Weights of a small GPT-style language model, trained from scratch on English Wikipedia.
Size: 10 layers, 5 heads of 64 (1 for keys and values), MLP 1280 SwiGLU, vocabulary 16697.
MLP neurons of a small language model. Each row is named by its layer, matrix (gate and up: input weights) and neuron, and shows model dimensions 192-255. Each number is 50 + 10 x the weight over its row's rms, rounded and kept within 0 to 99. A neuron's up and down rows have the sign that makes its largest values positive.
A block is one neuron, or neurons of one layer that tend to fire together. After each block is what it responds to, as a language model described it from the Wikipedia text at the highest values.

L2.gate95:44 52 67 48 39 52 50 53 35 63 56 58 51 47 75 54 49 57 54 53 41 44 73 59 43 38 68 48 47 39 47 62 52 51 42 53 36 59 35 39 56 39 43 53 49 44 69 54 55 57 57 45 46 71 61 52 47 43 50 41 38 51 28 55
L2.up95:47 38 47 44 25 30 50 45 44 62 64 60 59 33 41 32 50 64 51 54 39 52 41 42 62 59 41 48 43 40 48 56 59 38 44 49 52 42 57 65 45 63 69 74 46 34 54 56 60 52 46 67 57 49 47 31 54 62 48 54 31 59 62 51
L2.gate459:53 32 27 48 41 59 72 46 52 49 66 33 49 41 34 56 58 66 56 52 61 45 46 45 29 51 55 56 30 52 57 44 47 54 47 41 41 41 32 48 43 52 76 48 48 53 43 73 59 55 52 60 60 54 52 51 75 52 64 36 47 61 57 63
L2.up459:44 52 50 50 58 44 48 28 41 50 52 51 55 35 39 41 26 62 27 64 61 50 61 66 53 50 57 49 38 47 57 68 43 61 48 40 69 58 55 30 46 57 51 55 52 74 49 50 53 48 44 39 60 52 36 59 57 47 39 45 48 32 39 37
L2.gate462:45 49 71 49 43 43 45 43 58 44 58 51 53 61 41 53 52 70 33 48 69 64 55 39 71 63 42 63 38 46 48 39 45 69 39 56 61 61 49 50 60 50 43 47 74 43 67 52 44 45 38 34 27 47 61 39 39 64 46 50 34 52 53 58
L2.up462:45 56 54 42 54 52 48 44 34 52 51 44 49 65 55 55 56 52 47 46 51 46 64 56 76 45 44 48 38 44 46 56 29 48 43 51 64 42 59 61 44 45 40 39 65 60 67 59 54 55 52 33 44 47 63 55 43 44 60 54 45 52 53 46
L2.gate613:45 41 70 51 53 57 45 56 56 52 34 63 54 34 57 65 48 31 40 41 36 46 57 46 64 32 54 34 40 57 61 47 35 53 52 58 34 60 35 54 47 51 57 48 50 43 38 38 44 49 48 62 51 51 52 61 52 46 66 48 42 51 73 57
L2.up613:39 40 42 48 51 23 60 46 57 40 48 48 47 47 60 50 56 32 59 56 25 47 57 42 45 56 72 50 32 47 54 48 39 32 53 57 40 65 44 40 54 54 40 34 66 49 72 46 55 49 49 39 53 56 36 50 61 38 51 37 73 49 37 57
L2.gate1026:52 41 56 40 46 36 57 46 65 61 67 56 63 27 48 67 46 48 55 52 50 45 55 51 41 33 69 42 54 43 45 67 43 64 56 60 58 58 43 37 50 55 56 53 68 30 40 64 58 57 43 52 52 49 62 50 62 52 56 47 34 50 43 45
L2.up1026:42 24 40 37 54 38 50 52 45 57 36 52 72 59 45 30 49 45 32 58 33 62 49 39 49 52 51 51 47 70 56 33 55 40 44 43 59 43 58 52 62 63 37 54 64 68 40 50 49 72 44 52 73 58 55 36 56 45 50 31 37 48 59 69
L2.gate1039:28 52 46 46 58 49 49 47 63 44 40 53 64 47 44 59 44 32 45 52 40 58 48 36 43 62 61 52 57 59 59 71 53 31 36 52 42 45 48 49 43 45 52 44 53 48 51 68 47 57 57 54 51 54 55 60 54 37 52 64 46 36 51 56
L2.up1039:45 55 34 53 50 66 33 44 45 56 30 63 63 49 65 32 45 59 57 58 58 46 44 40 50 47 49 63 32 66 47 37 64 51 65 64 49 45 44 45 57 41 42 39 56 51 63 57 56 46 48 39 37 62 41 45 61 43 53 41 48 46 64 60
L2.gate1074:45 42 46 39 47 40 40 51 60 43 56 50 43 56 64 44 49 45 35 63 53 47 47 49 43 43 51 53 55 60 28 45 46 58 65 77 53 44 53 42 60 56 48 54 61 49 69 60 54 64 48 44 63 53 41 50 44 31 49 45 53 45 34 56
L2.up1074:62 32 54 52 50 57 44 38 49 45 70 49 51 38 45 39 48 58 48 57 38 63 54 43 49 41 56 61 59 41 51 47 65 46 51 54 55 53 38 26 47 54 65 66 59 44 60 47 60 55 39 62 55 50 43 43 64 36 40 77 44 38 44 46
L2.gate1196:65 26 51 52 36 56 44 46 62 55 49 50 43 47 43 50 58 55 53 38 52 31 57 48 58 37 59 53 47 60 45 51 52 37 43 52 46 41 47 42 63 46 35 42 49 56 67 46 53 49 47 62 47 52 45 50 42 56 39 37 41 35 55 57
L2.up1196:59 54 58 37 39 48 49 34 46 49 62 67 50 43 58 62 31 33 57 61 43 62 36 56 40 55 51 43 49 44 56 50 65 53 39 60 57 70 23 40 60 60 44 31 31 41 28 43 57 50 61 57 55 44 32 48 58 63 45 44 67 54 39 49
Responds to: The piece "in" anywhere in a word: inch abbreviations like "3.46 in", word-initial In/in (Increase, Injured, inlay, inflicted), mid-word (drinks, vaccinated); also "up" (giving up, Eurocup).

L2.gate164:56 56 51 40 57 49 51 36 35 36 36 65 52 48 43 57 54 51 40 42 38 51 72 39 40 57 37 52 41 20 35 61 50 40 45 47 32 60 60 32 70 39 66 36 47 49 64 55 53 50 66 50 43 46 40 65 51 49 45 50 46 44 38 63
L2.up164:37 74 46 45 54 66 36 58 53 57 36 49 56 49 45 44 63 64 27 38 35 54 42 49 45 44 50 51 50 53 48 38 52 31 34 53 60 57 51 32 41 50 52 29 44 63 57 37 50 56 45 59 34 42 32 55 66 66 47 52 42 39 39 62
L2.gate280:34 35 52 52 60 59 49 60 67 42 66 47 46 59 48 36 55 38 61 44 29 58 34 46 55 55 53 36 26 53 41 52 26 56 48 51 41 44 47 65 60 38 46 54 47 50 44 42 57 71 51 39 29 45 62 40 59 50 56 42 49 38 45 45
L2.up280:50 54 51 49 50 62 46 57 40 35 47 45 53 42 49 63 51 52 47 61 43 52 50 35 64 60 53 44 39 59 52 61 41 41 39 40 44 52 56 83 59 31 52 34 57 35 74 38 46 53 52 65 45 57 47 47 56 61 60 43 46 60 63 72
L2.gate699:50 45 36 62 46 44 64 34 54 64 52 31 54 58 51 51 56 61 42 60 61 48 58 43 55 39 55 69 41 53 33 45 57 49 36 38 57 57 44 69 47 43 51 47 40 55 60 38 56 55 44 52 54 63 46 52 40 48 49 64 53 46 52 56
L2.up699:70 56 41 53 50 33 64 46 31 38 52 65 62 70 52 55 61 39 56 50 54 56 66 70 45 40 52 53 48 72 42 68 64 51 47 50 43 58 68 47 60 51 63 61 63 56 69 64 43 57 54 35 54 61 49 44 54 48 42 48 47 48 48 42
L2.gate809:56 46 57 42 61 35 38 67 58 36 40 23 61 63 62 48 46 80 54 45 33 60 48 39 38 45 45 63 50 59 42 39 51 41 47 41 63 33 50 61 49 36 56 51 58 44 46 34 59 52 45 51 56 37 47 43 57 58 52 53 41 50 53 48
L2.up809:50 45 56 44 67 33 53 41 48 45 57 56 46 31 60 66 46 63 37 50 42 59 63 45 67 51 55 55 70 43 60 42 55 44 59 44 48 57 50 50 55 41 46 53 38 62 54 46 40 46 53 37 52 51 42 39 54 40 24 60 42 48 52 43
L2.gate833:47 41 46 50 51 40 68 55 53 35 40 68 59 54 51 55 56 53 40 52 50 35 75 51 42 54 40 53 45 36 48 33 59 52 39 38 41 59 53 43 62 52 44 44 52 72 65 52 62 40 51 41 48 55 48 34 66 51 31 50 22 47 36 32
L2.up833:45 49 56 63 63 48 60 47 33 55 38 48 46 48 42 40 42 60 52 69 52 49 52 67 35 54 49 65 41 40 62 44 33 39 40 50 57 48 62 61 46 55 33 45 40 54 41 44 42 58 62 38 57 51 55 53 53 37 47 62 27 53 49 56
L2.gate880:32 49 43 46 71 56 46 40 53 43 60 40 47 50 65 65 47 65 49 45 54 49 57 46 47 46 40 60 42 51 46 59 50 37 40 39 48 62 45 51 46 49 46 41 48 46 60 52 58 42 37 53 45 55 56 42 58 48 47 64 38 40 46 26
L2.up880:39 34 62 38 75 38 25 31 54 53 59 44 34 57 36 70 48 62 56 42 57 46 44 32 59 56 51 55 32 61 50 45 50 46 45 60 42 34 47 65 42 51 58 38 35 39 54 51 45 52 61 50 36 52 26 61 47 58 41 43 44 60 51 42
L2.gate890:44 45 43 51 52 39 53 38 62 44 43 44 50 52 63 71 55 39 49 50 65 50 60 53 63 57 51 38 51 45 51 51 43 46 51 67 45 60 39 63 45 54 68 38 62 36 51 47 46 44 66 51 65 68 60 39 58 54 56 45 46 55 54 54
L2.up890:42 58 34 44 39 47 37 75 54 69 49 47 55 53 42 68 32 62 60 43 26 55 54 61 38 43 44 46 46 38 54 49 54 56 50 53 59 48 53 79 72 36 46 61 51 47 59 46 62 51 49 52 72 43 59 50 42 51 46 56 44 68 53 30
L2.gate976:57 51 51 51 57 57 26 63 57 58 34 62 56 49 62 46 42 57 61 57 34 62 53 46 43 48 32 62 35 69 50 48 48 46 74 54 54 60 43 67 57 47 56 42 70 66 62 59 37 44 56 62 50 41 37 48 46 63 48 34 55 49 54 60
L2.up976:55 65 59 49 49 42 49 62 55 46 66 57 63 53 51 61 47 73 46 69 28 56 42 53 47 53 61 38 39 56 48 56 57 52 58 45 55 55 44 44 58 51 46 38 53 66 57 48 43 30 50 54 59 55 38 53 33 50 53 41 63 59 57 39
Responds to: Mostly the prime sign ′ after the minutes digits in coordinates, as in 25°16′45″N; more weakly, colons and mid-word pieces in tables and lists (ALG:, See:, O-CL-C).

L5.gate203:67 57 39 51 41 35 54 64 62 51 53 46 49 59 55 51 49 52 30 52 48 53 43 60 41 47 45 41 50 47 54 68 46 53 44 39 54 67 63 32 55 42 45 64 54 52 62 69 33 62 65 49 39 57 41 38 70 39 41 57 37 30 61 52
L5.up203:55 62 50 55 41 53 41 45 52 40 58 71 62 62 42 44 50 57 28 55 49 64 54 51 56 47 36 54 54 43 54 61 60 59 54 55 49 55 42 45 31 50 63 68 47 61 46 53 36 53 49 52 54 58 52 56 43 31 37 43 54 48 52 38
L5.gate574:60 63 61 49 40 50 32 30 54 45 69 51 40 40 49 38 38 60 56 46 55 43 41 36 38 32 43 60 39 46 63 46 58 48 60 51 66 41 60 46 28 45 51 47 57 42 50 56 53 55 56 43 59 62 53 36 53 41 33 57 52 57 57 51
L5.up574:36 54 35 37 55 55 40 50 43 30 41 60 63 39 47 53 46 51 48 38 48 49 63 49 50 49 59 65 56 62 52 44 38 48 49 37 37 60 45 49 59 51 31 61 41 45 44 50 46 67 41 65 62 39 53 46 47 41 37 54 51 52 54 56
L5.gate626:43 37 49 50 59 44 54 37 57 46 54 50 37 62 39 40 72 49 42 37 65 36 67 28 41 43 41 40 46 51 56 47 57 42 52 30 60 62 58 67 56 43 42 47 65 59 40 59 49 49 55 63 48 50 52 47 42 28 45 48 71 46 67 62
L5.up626:37 65 57 41 49 50 46 49 52 39 50 35 50 61 47 29 52 41 47 50 25 41 62 45 47 56 53 52 46 36 49 41 66 52 56 47 54 45 71 54 45 35 65 57 37 67 47 42 42 42 31 54 52 45 57 49 40 40 51 47 63 60 49 42
L5.gate635:39 43 57 49 62 40 57 42 70 56 36 57 51 62 50 62 43 57 47 51 34 61 44 36 52 63 52 52 55 51 32 56 58 60 38 73 52 47 64 47 47 57 63 33 75 49 57 40 53 57 63 55 53 54 59 37 59 39 50 59 55 59 29 41
L5.up635:56 55 38 57 47 42 63 31 42 53 67 44 49 41 43 48 44 55 46 53 58 55 65 51 51 53 50 45 59 67 32 59 46 31 51 54 40 25 49 51 48 51 35 29 43 53 54 56 39 58 52 71 69 49 51 35 60 47 38 60 54 44 44 45
L5.gate691:35 59 48 55 37 42 50 56 56 46 46 52 60 45 37 41 51 58 50 34 43 55 56 57 46 33 64 72 38 51 73 36 52 38 54 41 36 30 59 43 41 56 41 52 38 57 62 56 52 53 47 66 53 52 53 52 49 31 46 46 55 47 51 56
L5.up691:62 64 55 36 55 58 64 58 46 50 51 47 44 34 43 44 47 51 42 62 45 51 54 42 44 68 34 53 35 41 73 46 45 26 36 63 67 37 23 59 43 59 41 57 57 42 65 57 54 54 49 46 24 52 46 48 36 48 43 46 42 56 60 41
L5.gate700:37 58 44 69 47 53 39 65 58 42 43 61 60 45 50 46 55 62 39 50 57 35 42 33 72 63 54 54 58 65 51 51 59 41 49 46 41 57 49 50 49 33 57 46 50 64 70 49 45 50 46 72 41 48 73 50 49 39 53 76 60 56 51 53
L5.up700:42 49 53 45 57 42 50 49 46 47 63 52 58 60 54 60 50 47 54 27 61 43 52 39 45 63 55 54 41 58 35 55 61 49 54 57 42 54 46 34 59 58 49 58 49 55 68 49 48 60 38 72 42 52 53 46 42 42 54 60 46 31 43 52
L5.gate1020:40 47 52 49 38 40 29 43 67 46 44 45 66 42 46 33 64 45 38 42 49 68 43 46 54 52 42 39 59 32 55 58 71 67 42 46 52 43 58 65 43 43 52 47 66 46 58 41 61 64 44 59 55 55 73 48 60 45 42 55 64 71 47 43
L5.up1020:44 50 42 34 49 64 58 46 68 48 34 45 37 34 49 48 62 43 53 47 30 39 45 40 53 50 61 32 47 59 61 57 66 53 44 36 48 68 49 56 59 54 54 49 62 51 44 66 51 53 33 52 52 57 61 25 48 46 40 63 49 54 59 58
L5.gate1250:28 50 49 48 37 26 58 47 45 55 59 31 49 48 51 51 48 53 45 63 45 62 49 56 65 58 58 57 58 35 48 53 40 46 55 49 55 43 48 40 48 46 41 65 59 60 55 66 43 62 62 48 40 59 44 37 47 50 43 61 46 44 50 28
L5.up1250:52 58 60 50 51 24 55 45 53 46 40 34 56 69 62 57 50 52 27 48 53 57 41 57 44 65 71 57 46 47 59 47 50 37 55 55 45 56 32 33 46 56 41 44 36 51 52 29 42 51 58 65 46 41 44 49 52 39 61 43 38 50 61 44
Responds to: Opening word piece of a longer word still to come, especially "in" in inscription, inflicted, indirectly, and also sub-, pro-, re-.

L5.gate113:44 56 43 56 38 39 29 55 47 55 53 42 51 50 44 43 51 71 57 46 30 51 43 40 57 42 71 52 60 33 50 50 53 61 54 63 38 49 54 60 47 57 61 42 62 43 46 45 61 43 51 72 57 66 62 41 46 43 44 60 50 57 68 52
L5.up113:63 48 63 34 63 56 55 56 54 36 47 49 47 49 68 67 38 48 39 43 60 49 46 44 52 56 45 32 48 57 46 47 64 54 58 57 57 60 41 41 42 54 65 42 55 42 46 49 64 72 60 47 52 54 40 68 52 60 45 66 36 36 52 56
L5.gate157:46 66 37 52 64 61 33 58 46 33 50 47 50 63 50 39 58 40 60 75 55 40 61 37 54 52 50 32 45 48 38 51 60 41 53 67 25 58 45 44 51 64 69 60 66 69 54 28 54 31 42 52 60 55 63 55 49 46 55 33 24 67 49 64
L5.up157:54 40 53 47 84 62 40 52 45 55 42 37 51 56 55 49 42 54 48 32 59 41 37 56 65 56 52 53 28 47 51 57 51 36 51 55 53 44 41 53 54 52 48 35 64 50 60 46 56 47 56 43 58 66 68 49 57 42 57 56 55 54 64 55
L5.gate232:75 52 49 64 47 60 31 59 52 47 58 36 52 54 48 53 36 56 49 70 53 47 56 37 71 47 60 55 45 40 51 55 67 65 54 51 41 67 58 61 60 69 58 40 48 51 49 43 61 48 47 65 52 67 33 62 57 48 49 49 35 26 60 81
L5.up232:54 73 31 42 65 53 46 45 26 55 45 38 50 36 52 48 56 49 36 66 42 65 41 35 50 77 31 52 55 41 42 64 53 58 44 45 50 38 52 71 63 33 45 53 53 64 53 40 56 51 55 45 46 52 40 56 48 64 47 42 43 45 53 48
L5.gate648:52 59 66 68 56 59 52 38 53 63 40 51 51 68 34 39 56 62 56 65 55 53 66 52 55 65 44 56 43 66 45 49 41 59 42 47 54 44 16 50 49 49 62 45 51 42 71 52 45 51 61 31 59 42 63 55 45 53 46 55 47 66 60 53
L5.up648:55 53 41 57 62 52 58 52 28 57 54 56 61 50 68 48 37 47 42 66 47 48 59 53 64 56 52 74 33 50 43 45 48 49 62 47 44 54 61 54 49 50 63 51 32 56 71 51 58 59 63 49 53 38 47 49 54 56 48 70 45 54 64 39
L5.gate683:51 51 60 46 40 61 47 57 63 42 42 44 40 51 42 43 46 38 43 60 41 47 62 25 57 37 60 46 55 59 50 53 51 34 60 42 47 51 30 66 35 49 57 45 42 35 48 52 44 52 60 45 46 60 72 62 59 54 50 68 39 65 46 40
L5.up683:51 60 37 38 50 61 45 45 69 62 54 53 45 56 49 51 47 50 58 63 32 54 59 54 49 46 46 35 49 36 43 36 47 37 62 60 48 66 51 56 36 58 47 57 44 59 58 43 42 47 38 31 69 44 55 71 85 47 61 75 50 40 41 36
L5.gate854:47 50 63 49 47 49 31 68 35 57 61 55 53 44 40 50 47 60 50 48 55 73 39 50 44 59 55 49 44 64 56 44 48 49 79 62 66 50 63 53 40 41 59 47 37 36 36 45 45 34 58 45 42 42 42 39 52 43 40 51 58 51 40 43
L5.up854:51 60 51 47 42 50 59 50 33 40 35 45 41 53 45 29 45 66 46 48 46 56 53 58 28 47 58 58 51 50 46 47 64 64 31 55 42 63 50 54 64 54 55 31 42 48 53 52 65 45 55 46 70 46 45 64 46 56 61 50 53 53 53 44
L5.gate896:42 65 55 55 72 52 37 61 46 40 36 44 45 59 62 56 56 53 49 66 47 49 60 57 69 50 34 41 54 47 52 37 48 66 43 47 44 46 45 66 38 30 57 53 59 59 46 49 56 39 66 59 64 53 31 63 54 58 32 46 39 55 66 55
L5.up896:64 51 50 60 45 48 46 50 58 34 47 43 73 58 45 67 57 62 53 66 41 54 42 58 48 48 52 55 35 59 51 57 57 59 59 54 65 42 59 41 67 60 57 47 60 57 51 49 62 60 59 53 62 50 46 34 50 47 52 54 58 51 54 56
L5.gate940:56 53 57 50 48 65 40 48 58 53 42 64 32 51 54 63 51 54 52 53 49 45 55 51 67 45 46 51 57 18 62 45 50 54 48 52 41 33 38 39 43 58 67 57 58 54 57 39 49 41 79 58 51 61 63 62 60 50 37 61 54 56 48 55
L5.up940:38 42 50 41 64 43 40 50 42 34 50 47 50 51 57 47 68 60 59 50 49 57 59 51 73 66 47 64 62 46 40 62 45 40 46 71 41 35 44 63 44 56 60 42 59 29 50 53 65 40 70 43 41 46 50 56 43 52 54 55 36 48 41 60
Responds to: Mainly the ′ minutes sign inside latitude/longitude coordinates in tables and infoboxes (50°32′06″N); more weakly, year-range dashes or "to" and table-cell tokens like FT% or Q#.

L2.gate6:37 45 36 50 47 71 45 37 39 52 48 52 38 54 71 46 62 45 61 54 44 47 48 48 54 54 41 50 43 50 40 36 61 53 52 54 54 51 50 44 60 45 53 35 43 64 43 35 47 45 56 48 29 37 48 56 40 71 48 36 64 60 49 66
L2.up6:67 52 63 42 46 37 40 62 58 44 41 33 47 42 61 51 53 47 37 36 42 54 55 56 46 53 48 48 40 55 41 41 49 53 71 63 55 51 33 55 47 59 46 48 34 53 64 33 60 44 46 50 42 56 51 36 57 50 63 48 51 47 54 50
L2.gate66:66 48 59 37 48 52 48 43 41 43 48 63 63 37 39 57 55 48 45 47 58 48 61 63 37 31 56 61 43 57 43 39 52 51 64 45 43 64 26 42 59 48 59 49 61 45 36 48 42 36 37 45 60 63 47 48 61 52 42 47 36 64 56 44
L2.up66:55 45 43 51 50 47 52 39 64 44 42 38 55 41 53 53 41 41 51 43 33 67 66 62 64 71 41 48 60 38 73 46 52 30 53 53 59 48 62 45 52 51 63 53 50 41 40 70 42 36 55 54 55 40 68 27 39 49 57 41 45 45 56 47
L2.gate208:53 38 52 45 53 46 63 54 48 64 54 53 41 40 49 66 45 61 52 55 59 57 44 65 43 53 22 73 35 56 49 53 61 67 54 57 56 45 45 50 62 47 37 58 62 47 54 42 56 37 39 49 45 49 55 24 45 50 37 62 40 55 45 49
L2.up208:55 53 56 72 32 65 38 61 58 68 61 44 17 58 33 72 60 55 44 48 64 57 45 57 67 59 46 24 53 57 62 58 56 69 42 53 58 61 51 43 52 36 49 50 53 35 53 47 54 52 42 41 31 56 55 40 40 45 77 49 50 54 58 48
L2.gate351:40 55 64 41 49 53 37 47 49 27 37 68 39 61 37 63 46 40 63 45 57 48 56 56 41 37 61 33 37 63 52 61 59 59 51 59 58 48 68 35 68 49 66 18 51 57 68 33 46 54 57 42 38 40 46 42 43 50 51 51 47 46 45 47
L2.up351:45 61 55 44 42 39 46 60 64 53 56 50 47 63 46 42 48 34 48 33 53 56 45 60 58 57 58 55 49 31 53 32 45 51 45 42 61 38 55 64 33 53 55 49 50 30 52 45 57 40 36 59 44 43 61 62 52 35 59 56 46 46 36 46
L2.gate642:44 44 51 53 61 47 42 37 55 53 57 43 46 51 32 46 52 40 43 49 42 68 55 60 44 52 45 44 45 65 48 56 54 52 45 46 62 52 48 58 56 34 48 50 63 52 64 56 52 55 60 61 43 37 36 46 36 54 52 61 50 52 51 50
L2.up642:58 48 47 49 61 42 50 62 47 59 47 39 53 48 57 43 53 67 54 67 55 54 57 55 62 55 36 59 48 61 45 52 32 55 45 52 71 52 60 59 42 66 43 42 57 60 62 41 63 50 50 60 58 44 47 46 46 42 48 54 46 39 52 41
L2.gate812:48 58 38 38 48 48 38 33 28 54 70 62 51 38 34 53 55 54 44 47 38 50 31 43 57 66 52 42 47 54 70 32 69 31 46 53 44 47 48 50 46 61 57 28 54 34 36 58 45 49 55 58 44 61 48 41 33 71 55 64 49 40 52 42
L2.up812:49 43 47 43 50 65 48 48 48 49 59 67 61 58 51 56 62 58 52 37 55 62 57 66 61 64 39 48 52 53 50 48 52 47 49 30 61 60 61 34 44 39 53 40 50 40 40 42 59 33 63 57 54 34 44 53 47 57 64 25 46 58 46 64
L2.gate1245:47 51 42 56 75 46 37 43 31 35 40 48 53 64 29 52 70 54 34 31 52 46 57 68 56 58 60 52 47 50 58 51 51 41 60 50 56 35 54 60 55 57 59 16 47 53 48 63 59 48 51 42 56 43 65 36 39 58 48 55 34 53 58 52
L2.up1245:54 50 56 53 56 52 42 29 63 43 55 39 57 73 45 47 44 66 54 32 51 30 39 40 51 51 30 49 48 46 60 54 44 27 65 51 53 45 48 55 52 31 66 37 55 54 48 35 55 29 30 54 61 52 64 65 58 60 56 55 33 41 44 62
L2.gate1260:54 38 51 54 59 41 40 54 34 65 48 44 39 49 54 42 48 58 46 37 40 56 47 57 44 37 51 44 63 37 55 29 59 68 39 43 45 33 55 51 66 60 65 48 54 40 38 44 58 52 44 37 37 42 53 51 44 64 60 65 52 41 41 64
L2.up1260:54 55 67 51 73 51 49 37 53 23 42 45 60 48 54 41 54 62 40 38 40 48 63 51 53 60 53 67 53 59 43 24 53 66 57 47 52 44 49 52 47 63 45 42 57 42 50 51 50 47 65 44 67 35 42 47 54 48 33 42 45 65 61 49
Responds to: Last word-piece of a foreign or place name, usually a vowel ending like a, u, ta, right before punctuation: Malta, Ljubljana, Nicaragua, Shishoku.

L5.gate4:55 60 46 49 63 45 57 39 38 39 49 55 51 50 53 66 51 50 40 43 57 53 55 39 43 53 52 27 73 59 37 39 74 70 30 49 57 58 45 51 46 41 50 64 54 58 65 40 63 57 53 55 35 46 49 48 42 51 30 48 47 52 35 49
L5.up4:30 59 48 49 43 33 53 40 60 63 52 49 65 49 58 44 50 56 37 57 53 52 44 46 33 23 50 47 41 64 35 35 43 43 55 42 46 69 44 39 45 57 50 48 46 74 58 45 41 48 59 36 55 43 39 58 45 67 44 70 22 57 57 54
L5.gate243:35 59 64 50 51 59 44 50 48 36 57 52 31 72 51 41 52 47 37 57 48 77 58 41 48 48 49 49 53 37 37 64 66 70 40 69 61 54 49 57 45 54 48 42 49 41 47 34 54 38 36 57 49 57 55 58 44 62 52 35 57 51 50 53
L5.up243:47 62 49 45 55 44 48 59 57 51 36 48 59 36 51 41 40 40 62 45 60 51 51 67 44 57 48 57 54 63 42 40 65 61 41 53 40 69 49 50 42 57 35 49 40 44 50 46 60 37 53 46 56 49 51 49 62 72 57 62 43 43 61 31
L5.gate402:54 50 65 42 49 50 56 31 52 47 41 45 51 57 34 42 51 32 43 46 32 62 34 52 55 44 46 54 49 65 47 52 58 52 57 44 51 42 46 49 66 54 47 52 51 56 58 36 50 48 60 42 26 33 46 53 59 62 54 58 41 55 55 54
L5.up402:26 53 46 44 47 34 60 41 71 42 55 40 46 66 45 42 35 56 49 42 62 54 45 49 54 48 38 53 43 27 52 53 49 44 54 45 49 44 66 52 50 35 48 32 57 40 45 56 64 46 34 60 50 53 43 48 40 39 53 57 60 49 43 41
L5.gate772:51 36 39 54 47 39 50 30 52 56 32 53 36 51 42 41 45 58 40 49 50 42 56 56 51 51 55 49 47 67 38 57 51 63 51 50 57 61 63 57 60 61 34 34 46 52 43 51 59 45 45 42 60 57 45 44 68 56 33 42 52 53 35 56
L5.up772:58 47 48 44 56 46 40 40 60 46 38 34 34 38 35 68 50 56 25 41 48 42 37 47 29 59 56 50 66 63 50 36 74 56 59 32 56 53 43 49 64 61 55 43 51 69 44 63 71 48 61 45 55 50 52 46 38 58 28 56 24 52 30 49
L5.gate846:42 58 54 45 70 47 62 45 64 52 58 43 39 68 33 33 40 60 52 49 55 37 51 52 48 47 44 63 26 60 52 43 45 64 53 39 45 43 32 60 39 60 45 44 30 58 49 48 51 53 62 53 47 38 37 62 77 39 48 44 54 59 56 44
L5.up846:33 52 55 58 54 34 61 49 51 57 62 42 55 56 60 33 37 53 57 35 50 52 46 44 45 64 37 49 39 47 55 62 30 52 51 62 46 76 35 42 44 55 41 48 41 57 46 40 66 37 47 27 52 44 46 43 52 37 55 51 39 50 54 43
L5.gate884:53 39 42 61 29 45 40 47 62 44 49 41 54 40 59 43 54 52 41 63 60 76 66 60 61 60 40 52 42 59 53 32 36 57 42 55 41 45 50 61 34 56 40 56 51 38 68 43 55 49 70 52 46 61 53 45 58 56 24 56 53 36 49 47
L5.up884:45 31 59 45 44 59 36 69 35 28 67 75 60 45 43 63 51 46 68 66 47 45 39 49 56 40 63 51 56 39 54 47 52 68 62 47 50 45 60 46 53 50 43 58 40 68 43 58 42 53 42 53 36 65 42 60 56 40 53 56 68 57 53 57
L5.gate1137:50 40 59 66 46 54 44 45 40 38 51 50 40 68 44 53 48 55 55 64 43 59 59 51 39 44 31 62 40 51 59 36 66 73 51 46 56 44 56 51 42 49 61 66 40 46 51 45 55 58 62 40 50 33 49 58 71 60 41 69 56 41 38 47
L5.up1137:53 58 44 44 56 57 47 38 42 51 50 53 66 53 43 52 50 66 57 39 49 42 45 40 46 70 44 56 47 29 36 33 48 71 47 66 48 47 46 41 50 52 56 39 76 54 56 45 53 47 49 52 46 56 41 47 47 55 38 43 52 49 56 65
L5.gate1158:47 38 60 50 58 50 31 50 53 73 39 52 52 58 35 66 56 61 50 64 30 28 52 56 46 39 55 41 35 66 57 46 57 69 45 54 52 53 46 49 38 47 41 49 67 46 48 54 44 58 65 61 48 66 47 37 35 60 44 46 65 56 55 32
L5.up1158:60 41 42 70 73 53 64 45 34 70 46 41 50 70 58 47 48 55 38 62 39 52 50 43 43 57 43 65 64 25 52 54 55 45 43 37 60 47 60 64 31 55 29 54 55 46 54 38 38 33 51 45 54 55 43 46 42 54 48 60 47 32 43 50
Responds to: Short vowel or syllable pieces inside proper names, mostly surnames and place names in lists and tables, e.g. Echagü-e, Mc-Le-od, Re-agan.

L4.gate263:44 53 52 67 57 39 41 37 47 38 51 49 56 50 37 44 34 43 41 51 46 42 43 44 51 57 56 47 38 48 43 38 39 54 34 58 50 33 76 48 49 48 58 47 40 59 53 46 40 52 54 49 45 33 62 34 59 36 36 29 38 60 51 39
L4.up263:34 50 55 44 58 27 54 47 64 47 34 61 61 34 39 37 68 33 54 48 29 53 55 56 69 43 45 47 43 68 52 51 51 63 26 54 41 52 50 49 49 50 64 65 25 57 52 43 42 49 32 46 56 43 64 59 50 50 65 53 45 39 59 50
Responds to: Short word pieces that start or sit inside a longer, oddly split word, such as portr-ay-als, fe-asts, ar-terial, t-earing, and sometimes a stray "and" or "in".

L4.gate734:51 52 61 53 60 55 45 53 61 43 41 55 54 54 60 44 55 41 51 53 70 59 43 56 57 50 47 57 50 53 51 57 53 53 46 55 51 52 40 49 43 50 66 40 43 59 66 36 34 35 58 45 67 58 60 42 55 50 60 29 48 52 57 54
L4.up734:57 44 57 51 45 60 51 74 49 50 40 49 47 75 43 44 62 63 66 45 37 42 50 49 42 52 68 53 40 49 49 35 27 55 57 58 38 44 55 49 61 40 49 56 44 43 74 39 28 61 47 47 62 56 67 51 56 41 59 64 52 61 60 47
Responds to: Colons after field labels in infobox-style key–value lists (Language:, Mother:, Religion:), plus minute marks in coordinates and scattered mid-word pieces and "the".